Weights of a small transformer language model.
Size: width 256, 2 heads of 128.
MLP neurons of a small language model. Each row is named by its layer, matrix (down: output weights) and neuron, and shows model dimensions 80-207. Each number is 500 + 50 x the weight over its row's rms, rounded and kept within 0 to 999. Numbers have three digits each. A neuron's up and down rows have the sign that makes its largest values positive.
Before each neuron's rows, "fires before" lists the tokens most often just after its 100 highest values on Wikipedia text that the model never trained on.

fires before: "d", "s", "ment", "ry", " the"
L19.down430:443527554398451480557531426484500511444491452454483414524486480555434418474489429469535494592521474581497530491541558588469451472570510598443493540494509414537472428486445575538522469550373449393468548555531571483494460515446446523483465489488501602508538459498523499514535586477541465483484520520478556500545527527543457562461524593584635521443489494505487557583464505506469560564486

fires before: " |", ":", "s", " by", "e"
L11.down120:593444499570523446513578481510605394394608527509491442503481471512472555535589509487635448602379533487589505484547484505491508521481409542486530527493523551504540525482487428514552509596486442560505533513554496476499552458546594487455494605500487526571439593481534468530470491537524496505467505474540520427567515455460464560554421436523521503536465467504511531424522477544504493517516

fires before: " |", ".", ",", ":", "–", " "
L20.down149:438463532546465426576510531520464456590614604451485588546423534520448486421525408457533523437505586457515429494526507407439566509547530547494519514496454566485503538464445507436497528443468457583523490447478582452488461517569494491533468563433460544565512442511474470523556502479467506507489464467517463563411514461556484509493586573514571451532483524517605612476486494493433513511569

fires before: " |", "s", ":", "d"
L7.down332:460471481409523521517442467578516519501489569541475511523460581522504473469479511505455515426517486529485405451429516509561537620453505625476587486545475469523522420511531457523541540508484460535524452464547479586510511490491599607519469428494542496431549501567540545522445526510426541465456564484543488470426396429437516561455561578474550563459394449584497435504417481458452585585512

fires before: " ", ".", "ver", " 6", "th", "ment"
L16.down6:487495526497492484510578545424541481532485530446562468475537516485495491530460430576476637558576479513459477428507562436546500445583510441404485482474545493558526479536577546490459523608529507461479443470496468467388504559592485523506510437475562490562529501505508512460458463463506452498428403544404469461411457492533477514523471383500506496564523484522462560585458483539471521415527

fires before: "\n", " |", "P", ".", "o"
L5.down104:508536492545404499529526470532503446555487456498561447538500513494571510463482492474527464463485471471510448519461522554490488422533576453577461488438502574475502334635542511542505475507489463492499460550522432446496485588458431494479489446537511447536609509453502583458453526483477490482393536427443470455543443499432468488493478530510549494549419404528453484513585425498468468639486

fires before: "s", "in", "er", "ent", " |", "go"
L17.down319:465545506488470399407535527414567527504445435568406575522487430522447346514523462483498477530437465500463508495480511572466521511524602548479485510423502562451564454577420504519465529485478563506445422535512453481488521572459563448570594532408549560518477503544510584538595443440537536555611614539580457417503553480443520518503510434546444407520501424582567445561437457439457486543502

fires before: " |", "-", "–1", "–0"
L8.down466:533448506512459557588442435469444491567577525456538489440556529412460452478604485519533474515582440482517502573482453392479473562504465483406466489431471573444558448450529587485405534502537607477532432510504493466489518435594459507490519566546559509552551528455380506521490530505491404440445465411431480515538486640525487574482518472492486476507424459437535431513450511410499501539538

fires before: " of", " also", "ed", "ved", "u", "s"
L5.down150:496478500466478577455523458463553521496405529436575428502486493438510513522523495435509486448515485489538503534536501507417544566440541607536581546498519439494545434458502506468530582543460526531454474461526442462591500596572523417501428469440585571496487482461503544471544535523454489515559418493429524564583494577484407437475490502470451496519572499484545539555505498506466467522529

fires before: ".", " |", " (", ")", "°", "\n"
L7.down384:399541510469477445453511417487583510476538435486517506539455580470467413478560572440503507557401507537602404471368425493521493479483502497507484513452498535450531529474601524438468488493529558567561534574483465518495455539556535446405458535481467486480398485574427483553498476500513544481447575540504453550509522582475505551571524461528450575565568479516545557511472525487547448520468

fires before: "s", "n", " |", "ia", "a", "ne"
L17.down240:511539464519513466508474561584498611465485568540542578492560494419561527544570548450502504484518486470475505483538428606496488424514559494516444530570570471549497442498601518477519470506402561405548632448393494608509585546478515589533553551377482430536452447483495497435615457532519598464444607505561531461443533419470552501454508480506552530429436467503489408529517543403480565601506

fires before: ":", "la", "\n", ")", "k", "e"
L19.down362:447526539426588511515555555480450533446521571557572522557476492467484498534569391514507378430540473464504467564518504401572515457507568540514521431449472523482544509487602363544502556582493459535516608550499491561477444561521494431515633512559461459535555544507514470474497407505516554512536433511574482498535551460513588519458438480515404434505510460562499557513462457576560452496527

fires before: " |", "S", "y", "Career"
L14.down23:392487480532535533587410509498556414539467463527593417411514558578479469512504515550557520515505443581544473596533539465594490403470547414502455491483486548481410500526475497511474595466549548588536505555387475499623501517474414520513501493552558495482495538590546430525487512429553509583537499576598399486422470525543493555490494571572508485522438577419540552609508529467544531572476

fires before: ".", ":"
L19.down415:444500490485491474507508549559471495503510448469465471479520542472510464544414510560438528481518457559574442491539432480455457515623528425474480526541503531452610501510474532385534518503496504578512450571506425630474521516535384457524585373566500431550581608628468484473510492553563577527537536556459512527555583418497520544535479566480504572495534530602412496581522437564523482527504

fires before: "v", "s", "se", "ed", "nd"
L14.down201:464445549450502439486575510516571468607578537542505516478627452519500534512427599541537507520529477591519480517514527498481456571416474437523451447577504586541433481559484517521460495501542508466526434574525598470558485488458517504531598588502469455532443476528555446459455534546498586436562514567448520469588530504451512539544477504454518495463487517525603440537493563453524454435594

fires before: "\n", "-"
L8.down207:518544509437384435532487425453482510580504489435496464426563597432508504472560557459497536453489475502477495571469491476491555553423494499526473435519457420468561479491545478461504493560476522571464520482519502613513482521459573460547553538472513377452588476424510516450474375512468485500492580512452477462554423502394449471554533448415455564626535450640471351540488493501557597565465

fires before: "\n", ".", "^{2}"
L11.down219:472505511508620540517495553521486428512419515556499468493408511493468484501408507495505497472543583438555563481462520532593572482553492481523553529428452574479515528541473518504491457482527499570513527544532526493487451490500553487532451554427542430586514447420453508495555505435520448533510502452493515492473522394510537459562511573504530507466428577472529443443611416446522532504484

fires before: "ce", "rm", "il", "c", "mi", "th"
L8.down103:504451642494507481481575488446490505602472505544502529479456537528537488607508546557483558498407483468446540503475618463428553442500520500519501552462469555403533414555573576528467443400498593467575518424410516498468462444523490481488580462513484545484604551510558497528533488569516491488418428533599530544471527561485527524449517496503506439392490514575413476482554421505463516467494

fires before: "\n", "s", "ain", "ate"
L8.down286:456475477499466548567537397527590608468528571536563490493519441493366595503515556473473561431500549562468607549523506586440579526526523503490467572487536510528514528493436429541547542573594521565461612441492523572500553542543500545510464486480512566558418453511448560479424511487520486511459523520472526496601515469497479598438471481498513522488461479441464514497560494467448491519531

fires before: " |", "s", "b", "k", "ze", "or"
L13.down267:503506545482492510483576510597530544427512514630450439507510527542469480641427488588593557443509509520457473619539483476477529571472516505512428503449539489499524504522578479525402435480502587540512487412570568452601540606438501560563457564500527526525512511558435534510454483518476520458572517578525519506562493324562492563507500563523523475490546496493398406520454501529473522516503

fires before: "s", "x"
L20.down304:470471573440480429581442557529506559486472459518464544603429532597475579437517474473571458484471562600415485456511579468403479507551517524511510513525464566513435505518498472484555536535433513476492563460521519551586475559526522528423501532553401547609464541517415461481468484585519508440542522512643441385502530535479493561530505491447449491466517399547477404476490532514404523552562

fires before: "di", "il", "is", "p", "c"
L11.down454:470558472497558494521493460521537548492613451450512534543555471546468587453425433496562520475408515510497433472522610522441542483522515538543423532483483532495490406476461424437613451423478442523541570516488489447536397452582491407500497518544467582422521424510552550445444438549551518562451464518551544437444467518462492442577545507564442475426436459424531466446518473510528556438388

fires before: "b", "un", "bu", "ang"
L20.down27:567438416492627549505442494444519524535470458488609536458542461399427454514482425527429448503463540594515487525566484540554464448485474558501487457463525490553349525452466556500559494533453512497479593447497602542472475531580542446556456469500521585540452503516388501496545520535572493567519552540582530439519541532499429464580464554556518436491554402530389505426439443507486518455433

fires before: "ent", "ed", "al", "ri", "ct", "ant"
L19.down32:464505468566411549481571491491450356561496509516481539504557498566428456429408447500513508450403453476446567547533499582523562500470471428516490501471533521489418502525421475494559444471490485557491541513436558460557384477514487541496463495466561476544522438553568436600531460487462458492466494448452561418504510486544470529520535531467555607510461497578520501607551491502390472534463

fires before: "s", "ers"
L20.down431:517494484518500460485534483474585463528501571576514466527512501587542508530519496444502581551437473404510562532572577483448470582555505541528530574549559495537471497424524422547546500511497492536512503422529557543566366561506508515477501462500496474548488445582403505543481484542531431450518508502456443424526467480512425446565456544563456477489456489433561520557530531608428416506573

fires before: "s", "ke", "ed", "is"
L15.down150:573550473483434527503534559535533524441422411474494456531487473473461516483472466455498534509538442409577428508540505437540518572504514488450513444527509573449499413509539457575531443474404553468526434500498443472480462550581510581462483516453493434436535443455483536497542456394419562515485591532549509493463475532529489512573495474530515547543400542462586445550417572531435563534519

fires before: "ed", "s", "\"", "ing"
L20.down386:506561508433490480335460500538468517434415537414545512489486493435423514406494474523491512493472524530538429483549455489446532439493523461515495563611481578592474447446480477560488498486615458461587583518493512427470521503467467429487496489526462485584427421484488478547538430497507472532481610556537504496410497518470547521537481591498539519486434482436502548535436481443509559531539

fires before: " |", "born", "bu"
L20.down147:449516525484556512476522512455454538450493431484476457410459540551419336551422546476423585618571557439465468509447538528451540492520411590569492520503506644495554581433480465535451424417529584547489480535435492504526484533568552538464470486555556486548545532471487526527468452537512538519491431510544462497479392474469460540587537599435516477569510497434575509486519537567545509521455

fires before: "d", "s", "a", "e", "ron", "l"
L16.down343:476557522504533510453434600510528514503495450538513455450473458513482533536452475399443509523384502456530469518507506508416584559447535407586521445525492424518421418548495435465554470564518530523529517487466483537454590549494566514550550522514478485492459593475486470432511450479571506607503500500542534451489516489379548543457442546441456476527511468527545493511511488536529527496536

fires before: "ent", "f", "er", "o", "r", "mb"
L14.down341:494613527537438420488575492547452594539462449483481446383456589502473461552436482520627519479456477483528472543440538571438568430551429462538450471494466468446457475466457447439583514539494508525533440499500460504461561546459517455544547477474437529576517533482552431419573521530588487481541482463479572496521565528428478532494534593553562415518524506594494530393457452581493596515477

fires before: "te", "s", "un", "n", "ri", "c"
L11.down53:400537529389504450506493484533538577518520512561592516561440422438535572496513582474513453509553487535488472606479434498504566546498572532438440523500466557495570523468551471526440527542481458455481496500579541513496540578488485470545435467409425487496524441429521499510352406503329513424493564512518524506506490483531621481535490478506543496531555517500499431471486390436431503459510

fires before: "s", "ra", "ttle", "i", "d"
L2.down70:617566517469495479603466480436516520508500524492534549512450540612522487475605459546506418535441571534577562429473524496475403555447569522481511503573456479537533474560462505573571500430514547515539519496485518519498523523525453502603501607529497574529513567521476440409456471448559512410463525454493508454532488493514440482504553515582533446506557507463483510494406517485535488442455

fires before: "s", "er", " to", "d", "age", "na"
L19.down346:486569550548531526591535472535558441433414522482481452427489569441462505413410421451483491499477600572451504490498505517458499514437512581546478480503478456580513438506491511485551490493485522499596484513533535541496535498439483507511474517452558575506509544467534580484560484503492516520587460450541522479405548319486575523595487514501390507494497508459533374456511466514582577516497

fires before: " |", "-", "ous", "e", "um", "tion"
L14.down65:446456475509499587477548481502444549521546536478494495425594475599418543602494496471429487475464535547469489547462453536489483563492569543462364502485590420575569501474642343404449502485583444527554425569393577426461477417462508547561572531512526547477516423538387502517428482500526463503491513427536523485433480496530512476459498478480546425526549462509471486477405582405471511447446

fires before: "\n"
L5.down436:482415563453472458437440452418497448504500518479547446501517583440466526505474466533583461563507472396468496556481500504486482557550398517470527444498558445491514437562557489398498466573460458528509429567499582499453455628578521500563476475564492408571582470439558577489381416559525582516510506539421507498494542484486409511473502469509533428448494525550433510532473472393503530444496

fires before: ".", " |", "/", " (", "−"
L7.down259:424480589529511567458493462546529451512419477515527448459549450453513486525458464510516408552501484496449514401431374536513550484551475537457499533479476547534526504532538547573540467461610563624521503465477515474449472469519502461466453449460452511543495540441454449529523473443439481495614576546428451491463510552545418448500476520530490557549500504491534493491499602442467521486529

fires before: " m", " |", "%", " ("
L14.down39:423531533470511572513470483495449501367472418569435495460482547483527575575604514538427487466533484460533488567478593542512476463525432525530526414520527448475496608412551525550421513466523482497497525526538436425447492409555515447564501506557467431456545472597478496470454517536516521464475456555498576559395520469539594527477616504473502476547492498578501549547464565591532481556420

fires before: "s", "son", "li", "d", "o"
L18.down274:533569529620495499505564568500483575498392580488584486493475570482460492445484561551486510594459391521491421508437467526473443470534472487451426537522514537431543529510501499470501415418519464521536499478538509457505506444467453452502493519400495437522554523450443665560561465450480546528401558502472412444440442397536564487485503539625411451543543538474395480600416580428503487511509